config.yaml
num_hidden_layers: 16
hidden_size: 160
num_attention_heads: 2
num_key_value_heads: 2
head_dim: 64
intermediate_size: 512
vocab_size: 3233
hidden_act: "gelu"
norm: "layernorm"
norm_place: "pre"
norm_eps: 1e-05
positions: "alibi"
qk_norm: true
attn_scale: 0.144
bias: "all"
tie_word_embeddings: true
parallel_block: false
init: "trunc"
init_std_qkv: 0.0341
init_std_o: 0.0382
init_std_up: 0.0341
init_std_down: 0.0
optimizer: "muon"
learning_rate: 0.00284
lr_mult_o: 2.0
beta1: 0.93
lr_head: 0.00758
max_grad_norm: 1.0
warmup_steps: 38
schedule: "cos"
final_lr_fraction: 0.1
batch_tokens: 32768
max_seq_len: 512
doc_mask: true
train_tokens: 245400000
max_steps: 7490
dataset: "wikipedia_en"
MLP neurons of a small language model. Each row is named by its layer, matrix (up: input weights) and neuron, and shows model dimensions 0-159. Each number is 128 + 32 x the weight over its row's rms, rounded and kept within 0 to 255. Numbers have three digits each.
After each neuron's rows, "fires in" lists the words (lower case) most often at its 100 highest values on Wikipedia text that the model never trained on.

L4.up292:198172139091077185138055138178087114085090140111157122128106187076077128141125116100137120157106090146133158085122172147162134088136085125070152155124104149109122202158139149123097147129134137132226108143133112140203151096156115061133152111110179095128148102081083105156146107094125123127176123150110142148100143085152113048095144123107164210148110150135160149123100112174151136138126170125135149102094166130063093128080162112167154149108107174143065148138109089171117117112108108
fires in: "is", "played", "up", "ground", "was", "on"

L5.up118:095129137173153162170166060131119166116098155084113111111075168115105132132101078106111100165113116111131137136117162154151135084136176070108163153098081073066149128103109177151201088147163139200126133177140123082076141088175077147153104102197220163160191125120123115153066142113139133137179126116102150112140089125135127174132093097055172134142134070121133174135123116080122079148152158085149129100131095127188171112178123159106116111139080125151134114137127110150142083142126106
fires in: "had", "cost", "costa", "has", "cannot"

L5.up382:147139132167126198134113125117156160144180104176118096124115130085102107079146155143129156099173180128072135046136144111113132135117092151102150159090100195090105142133141109191160125161132108141079118086118122177112139089092121081143159078156076158108105100148096115136172120102132124083129201089123167182161179124136110130165124144143155122130080158085104178149146113145122070119166163140064069117116115154132064110078113080162102106143144113208143117114146138082117184148053164
fires in: "s", "of", "certain", "philadelphia"

L3.up69:136163057089103132139031147127120128065121110104099137149068184110172074116138123140102165142114155128199157180126150109116098137165058110107132121111112136132165107087117124109149135121148119137112113133143110105089144095147137204164162113068116160083110130062165131112180135148109096144154156133080109141122152139118167102138164083117175209100111144158171136077120085088123131103106162133133116199135116066120214160143145137148197142114179109089128163149155165119093108118180132
fires in: "school", "building", "college", "board", "station", "municipality"

L8.up92:128130169095120126146160144102085143085080191100119112138083130112061113141153115144100032155175178125097153126126142126121132127152131125132156072186120166115086185098124114127148175087108157122136146197109136153212153146134113095089160087104099080104142148153096112127130093092084147114125111139037054135159151117164161145137089176155159131077101129167107077131170125074164128135125177104138125121157134143129149082103147166130152090156180142216142138132156082109150075156148142
fires in: "one", "four", "largest", "third", "three", "secondary"

L4.up495:136143095110202161180101063182127102100113121129142085128123094121112085101145114139163134177175092131199109149151076127166105098114156136129160119131161112095144068173079123194142134134138087087136148174120133161163085139124103113050139130097163109204128131118119179179173120143108125108098156135161123152128218107206094111094153096120126137133129178042112114133089154109176123115154132176096092090095122158092151086117136123058162129121100103141124120109128115150139098059109135
fires in: "album", "song", "performance", "vocals", "film"

L3.up404:092118188063104087163128164081082089084105170178102086141123141084134157070126103150104113146134126147118108088153116175128168141152104111076166156150128132071108086134108128120104100090174176106104099142126123156153177117164162120138143100146111112100134124093096163139143117146110163175143126136119149137155116181078138146150144096148110133047166139132161093117163156147136199114125114127078172139112096118128129094149011158187095153110077194128112156105118220194127167138114134
fires in: "of", "national", "european", "austrian", "chinese"

L5.up494:195128135135200070153110164147086139169148106154075087166178123113090101089152122155073081090126120188131072134077102147130167187131135138121161126122104082131145117081059125158186101151169095149112124122167097198117122115184112157099116083111120120117129172133137083211134141128148138132157143137158137072149140133123121152123137133086098106174133141085135173158092156166052054148141173109113117179120141127117126137121137108123116155148148117067127095078115155088092117094070070
fires in: "also", "not", "is", "has", "be", "have"